python train.py --d_model=448 --head_dim=64 --vocab_size=3394 --norm="layernorm" --attn_scale=0.125 --tie_embeddings=false --init="normal" --init_std_up=0.0337 --init_std_down=0.0337 --beta2=0.99 --weight_decay=0.62 --grad_clip=1.0 --train_tokens=1070000000
MLP neurons of a small language model. Each row is named by its layer, matrix (gate and up: input weights; down: output weights) and neuron, and shows model dimensions 384-447. Each number is 50 + 15 x the weight over its row's rms, rounded and kept within 0 to 99. A neuron's up and down rows have the sign that makes its largest values positive.
Before each neuron's rows, "fires before" lists the tokens most often just after its 100 highest values on Wikipedia text that the model never trained on; "fires in" lists the words (lower case) most often at its 100 highest values on Wikipedia text that the model never trained on.

fires before: " |", "–", " 1978"
fires in: "0", "september", "2", "6", "sep"
L2.gate675:49 70 39 52 67 46 41 57 44 53 56 21 27 66 30 69 52 52 35 44 54 85 23 45 50 57 48 67 43 76 51 46 42 30 49 08 41 29 40 47 59 54 34 41 29 67 50 39 49 83 72 39 48 75 80 37 38 29 65 14 60 60 45 44
L2.up675:22 35 42 46 46 46 39 36 43 44 53 34 37 51 61 69 46 38 55 40 59 64 23 22 74 55 52 60 39 70 55 55 36 38 46 45 43 33 33 63 74 54 29 44 39 66 63 60 54 83 58 60 31 61 54 38 58 20 37 56 59 50 57 49
L2.down675:38 39 41 35 51 56 53 43 71 60 55 45 19 57 67 43 59 40 66 53 51 37 35 09 40 55 57 55 40 67 56 62 22 41 47 74 53 33 38 71 52 53 39 49 28 59 47 57 60 80 47 57 57 76 38 47 43 47 44 68 45 63 45 57

fires before: "–", ";", "-", " |", "le"
fires in: "1", "2", "3", "initially", "thistle", "4"
L7.gate605:53 38 56 51 42 55 35 70 70 43 16 48 34 43 48 58 72 58 45 33 66 64 75 56 59 69 62 46 71 47 27 41 92 42 53 50 56 66 46 58 41 62 71 49 39 90 42 42 41 58 73 50 45 50 70 23 40 79 61 38 37 48 67 20
L7.up605:27 65 38 58 51 38 56 51 58 43 72 30 56 61 40 62 64 61 10 56 56 80 58 35 66 63 43 75 35 53 38 60 63 76 63 56 44 64 33 48 46 50 45 51 43 49 58 36 50 71 51 34 38 62 59 56 55 67 61 51 84 34 49 49
L7.down605:39 47 31 19 42 75 48 56 43 50 51 37 76 45 78 33 50 39 47 53 60 79 48 39 55 64 45 51 49 50 64 67 57 48 61 59 54 59 27 65 53 65 35 34 44 58 49 47 66 47 27 20 72 94 56 63 60 31 51 47 69 77 54 23

fires before: "-", "though", "re", "or", "ph", "ber"
fires in: "al", "although", "already", "alpha", "alberta"
L2.gate343:51 66 37 37 56 32 53 69 46 26 23 57 62 40 58 30 18 57 57 40 47 71 69 72 39 48 48 59 31 29 36 65 46 51 71 52 34 27 34 43 62 49 65 30 79 40 42 36 45 63 46 32 71 72 48 39 44 48 26 55 64 54 79 56
L2.up343:23 42 45 56 41 59 66 37 56 42 25 43 93 55 80 52 68 52 57 60 56 46 43 62 50 30 41 50 49 63 32 61 27 36 44 63 46 44 50 45 50 43 41 35 35 48 67 27 59 33 58 61 34 75 36 57 68 41 44 56 42 24 38 59
L2.down343:47 47 59 58 40 39 71 35 60 22 41 65 84 50 53 50 44 49 67 31 48 44 65 44 16 50 33 26 73 53 35 57 57 54 35 54 47 56 60 35 45 59 46 51 84 50 63 45 44 56 58 48 48 69 39 64 56 52 21 76 42 27 29 46

fires before: " the", " which", " them"
fires in: "of"
L7.gate903:72 66 37 60 79 50 59 38 65 49 82 38 61 37 72 51 28 21 26 50 24 17 24 39 58 53 66 49 56 57 30 55 62 46 65 39 67 71 32 48 56 44 69 53 35 36 46 43 42 55 27 23 61 42 81 36 60 49 93 52 42 24 51 53
L7.up903:44 75 45 66 53 75 55 48 74 42 40 34 64 62 34 10 47 26 56 66 52 69 57 65 52 56 47 61 50 47 46 26 69 38 46 22 48 39 50 66 40 40 55 56 69 54 52 50 42 44 47 40 38 42 53 72 65 32 51 30 48 51 20 59
L7.down903:50 59 49 54 43 66 66 67 57 59 49 62 42 49 70 59 60 21 56 44 42 57 35 56 61 23 29 38 60 41 44 40 56 45 65 50 49 70 34 61 15 65 46 06 63 43 40 53 37 57 68 59 43 55 36 51 57 44 56 46 45 26 59 65

fires before: " |", "\n", "–", ".", ",", ":"
fires in: "2018", "2022", "2023", "2019", "2020", "ksa"
L2.gate841:60 46 52 49 47 38 42 62 65 30 28 46 32 64 72 60 58 74 60 63 50 72 48 51 36 41 61 71 23 45 66 66 35 44 45 35 61 56 37 50 45 15 58 37 32 48 32 32 68 28 54 31 54 47 44 40 60 22 35 56 52 69 61 20
L2.up841:46 35 77 50 53 45 76 56 34 60 37 47 28 46 55 40 68 61 55 46 94 45 73 48 60 33 88 49 35 36 49 37 49 60 54 65 40 52 55 59 40 47 72 48 53 57 40 00 52 38 47 44 56 56 57 42 53 61 44 65 48 73 74 42
L2.down841:57 50 82 57 61 44 58 43 25 52 48 81 54 65 39 46 46 52 55 34 63 40 68 33 56 27 52 29 39 33 76 51 57 79 89 56 59 34 66 52 65 53 58 59 26 53 66 39 73 73 46 64 65 49 38 17 10 20 44 38 45 46 75 40

fires before: " is", " was", "ff", "l", " can", " dem"
fires in: "it", "he", "she", "sheffield", "shelton"
L2.gate204:45 47 32 36 55 60 67 58 37 71 38 67 34 40 58 38 46 47 46 49 45 46 56 57 56 20 49 56 42 63 25 36 45 55 34 60 60 49 48 37 66 39 36 63 77 73 65 72 44 47 77 41 61 78 47 67 23 38 70 65 55 52 25 49
L2.up204:28 64 60 27 56 75 55 35 35 45 42 61 43 48 61 58 42 37 38 50 61 41 50 54 35 53 52 57 38 47 54 27 64 33 36 59 35 38 45 34 60 48 14 59 57 52 80 50 25 70 48 46 71 50 38 99 30 37 67 56 43 36 25 60
L2.down204:36 60 34 58 54 62 54 52 57 23 65 56 51 48 56 39 45 52 64 55 70 54 55 53 66 65 83 53 31 60 47 49 54 58 50 32 47 66 50 48 41 25 46 65 32 52 58 33 71 59 33 42 51 53 53 73 47 25 62 45 48 41 63 58

fires before: " |", ".", ","
fires in: "42", "39", "37", "38", "49", "58"
L2.gate471:45 35 40 46 64 37 61 55 17 62 61 50 51 60 47 61 57 65 64 56 32 47 61 48 55 45 48 36 39 34 46 63 44 55 63 43 57 59 64 28 62 39 37 51 69 44 20 63 53 36 69 43 78 56 38 31 79 48 87 40 71 40 47 65
L2.up471:70 59 72 69 49 50 32 71 53 50 51 59 58 48 29 54 43 87 54 46 71 62 54 26 50 50 60 53 44 45 69 48 67 47 48 63 01 54 56 43 42 65 58 62 41 52 56 57 54 48 27 64 37 59 67 48 40 41 43 27 55 62 49 48
L2.down471:48 35 27 72 48 61 60 37 51 68 42 55 48 52 32 39 55 29 56 72 47 50 54 57 59 15 45 53 42 31 73 33 45 63 60 40 69 60 67 54 57 42 32 32 52 55 50 50 66 34 63 44 42 42 16 33 34 39 43 55 44 58 63 70

fires before: "\n", ",", " and", "ural", ":"
fires in: "player", "politician", "footballer", "artist", "length", "cultural"
L4.gate700:70 68 62 48 60 42 50 47 46 47 30 33 48 31 51 65 41 56 60 51 64 65 97 50 66 42 55 47 52 38 44 66 21 40 34 49 55 41 64 60 42 41 67 46 40 58 72 46 32 44 65 32 36 36 56 47 20 61 58 67 61 21 65 52
L4.up700:60 53 46 67 36 61 49 54 28 46 12 60 42 88 56 49 47 62 50 58 34 58 78 42 47 53 48 52 64 68 40 32 50 51 39 59 48 44 44 60 24 27 41 63 60 51 41 51 48 48 62 65 38 93 23 43 52 76 33 63 70 79 56 64
L4.down700:39 66 62 74 66 58 45 50 30 56 42 42 39 55 52 73 25 36 71 44 58 53 56 51 65 49 49 44 48 20 64 68 57 50 63 76 65 54 38 57 34 59 36 68 37 52 35 57 20 31 24 39 73 50 65 42 54 65 18 59 29 68 64 68

fires before: " |", "ic", "ats", ":"
fires in: "mf", "football", "df", "athletic", "fw", "formats"
L2.gate816:53 37 54 32 50 55 72 75 42 60 63 54 31 46 70 57 54 52 41 19 49 56 72 49 42 54 61 50 39 32 47 51 41 58 50 70 47 38 74 50 36 66 71 46 38 32 45 41 56 63 66 56 49 46 55 50 45 32 56 65 58 35 57 62
L2.up816:34 60 60 51 84 59 46 49 55 34 33 65 49 79 81 50 56 32 56 44 29 48 36 54 35 06 45 51 52 33 40 51 49 28 45 41 54 49 73 52 58 39 37 32 56 40 72 73 23 53 58 37 62 49 62 39 45 52 55 64 82 67 45 43
L2.down816:66 48 57 33 68 45 26 31 59 49 59 80 38 40 58 16 45 51 38 29 29 13 41 52 55 57 43 64 42 40 29 80 67 43 36 25 56 53 60 73 25 41 68 64 44 30 38 78 25 34 24 35 41 48 49 41 53 47 45 41 71 54 22 36

fires before: " is", "o", " was", "an", "ff"
fires in: "it", "mao", "jean", "jeff", "jefferson"
L2.gate464:50 69 60 39 46 52 29 42 49 30 59 60 35 50 24 50 62 27 55 77 27 67 58 49 40 45 56 11 42 56 45 23 52 39 38 49 55 57 50 51 46 35 01 52 69 49 34 28 35 37 49 31 40 65 59 65 15 34 65 57 34 77 27 29
L2.up464:36 32 11 31 53 36 92 53 14 35 52 53 44 57 51 70 39 72 67 43 40 63 45 50 69 50 48 21 49 46 86 29 40 79 53 56 30 43 46 44 75 51 23 47 55 78 39 70 45 75 68 47 60 56 73 57 55 36 69 73 57 50 55 76
L2.down464:36 40 51 25 59 43 28 37 46 35 47 36 42 78 60 56 75 21 40 48 43 66 42 48 51 39 38 19 41 42 50 45 63 44 30 54 51 50 48 49 62 35 42 49 49 41 41 27 67 35 54 61 74 56 63 41 13 24 84 54 66 18 74 59

fires before: " the", " a"
fires in: "of", "on", "along", "through"
L9.gate454:33 41 51 39 39 63 47 42 57 51 51 76 55 45 39 57 29 60 45 47 33 31 41 43 44 57 34 79 45 64 33 47 39 94 57 55 54 49 37 39 61 73 34 50 65 42 67 34 49 68 43 38 34 67 38 32 56 85 85 58 55 46 32 33
L9.up454:69 28 52 26 57 62 50 45 61 57 70 61 54 52 48 29 22 37 56 38 20 62 60 79 52 40 31 21 56 61 31 42 50 34 60 24 41 63 46 23 57 60 73 83 38 41 68 65 51 55 57 69 71 69 36 50 24 57 47 25 55 38 52 66
L9.down454:56 38 49 39 55 78 60 24 70 66 38 59 66 42 43 66 63 28 49 40 49 58 39 57 36 54 49 56 54 28 36 26 82 39 58 49 50 62 47 63 56 53 37 52 65 47 28 67 61 65 53 68 65 60 45 41 50 55 71 46 58 33 61 76

fires before: "–", " |", ".", "als"
fires in: "3", "2", "0"
L2.gate148:58 14 48 43 70 38 78 46 41 38 28 56 49 51 69 65 50 38 32 43 45 52 57 47 64 41 58 37 46 34 69 38 53 67 53 40 20 42 60 59 56 79 59 21 50 57 37 32 51 75 85 81 58 35 50 37 39 36 41 57 67 72 58 59
L2.up148:13 36 50 69 73 35 70 39 37 75 63 55 31 59 79 52 45 45 71 65 59 50 56 43 53 51 56 40 29 40 65 54 61 63 42 54 29 52 53 84 92 70 52 51 24 75 57 50 52 59 63 69 33 45 20 38 63 67 50 27 69 57 67 43
L2.down148:47 41 25 72 74 28 49 40 51 67 57 34 65 51 64 49 38 47 61 55 40 54 68 41 40 70 65 51 73 77 47 38 50 50 59 38 15 42 29 43 47 64 58 56 46 46 56 29 34 50 44 19 21 49 46 54 54 63 58 53 63 65 40 48

fires before: " |", "–", "ol"
fires in: "0", "df", "mf", "1", "gk"
L4.gate551:71 17 47 55 47 30 64 65 49 41 73 47 71 67 52 35 46 45 67 42 39 58 66 25 68 61 63 71 43 73 69 48 39 54 75 40 04 43 38 53 29 51 49 58 32 59 46 49 38 42 54 26 48 69 56 55 35 53 48 43 28 67 46 59
L4.up551:47 44 25 51 49 45 58 46 40 42 73 76 54 59 49 43 37 28 53 51 38 38 81 51 34 35 40 59 73 72 73 64 40 60 61 44 44 48 79 37 26 51 43 45 44 67 69 63 48 69 44 41 36 76 36 64 53 99 45 66 35 41 48 73
L4.down551:48 60 39 48 47 37 44 43 35 60 16 69 39 50 60 06 59 48 70 63 50 52 49 46 57 43 71 33 25 65 19 39 43 41 60 34 58 38 68 46 75 43 49 55 44 49 54 49 58 64 32 56 60 71 55 55 44 65 38 89 48 36 50 62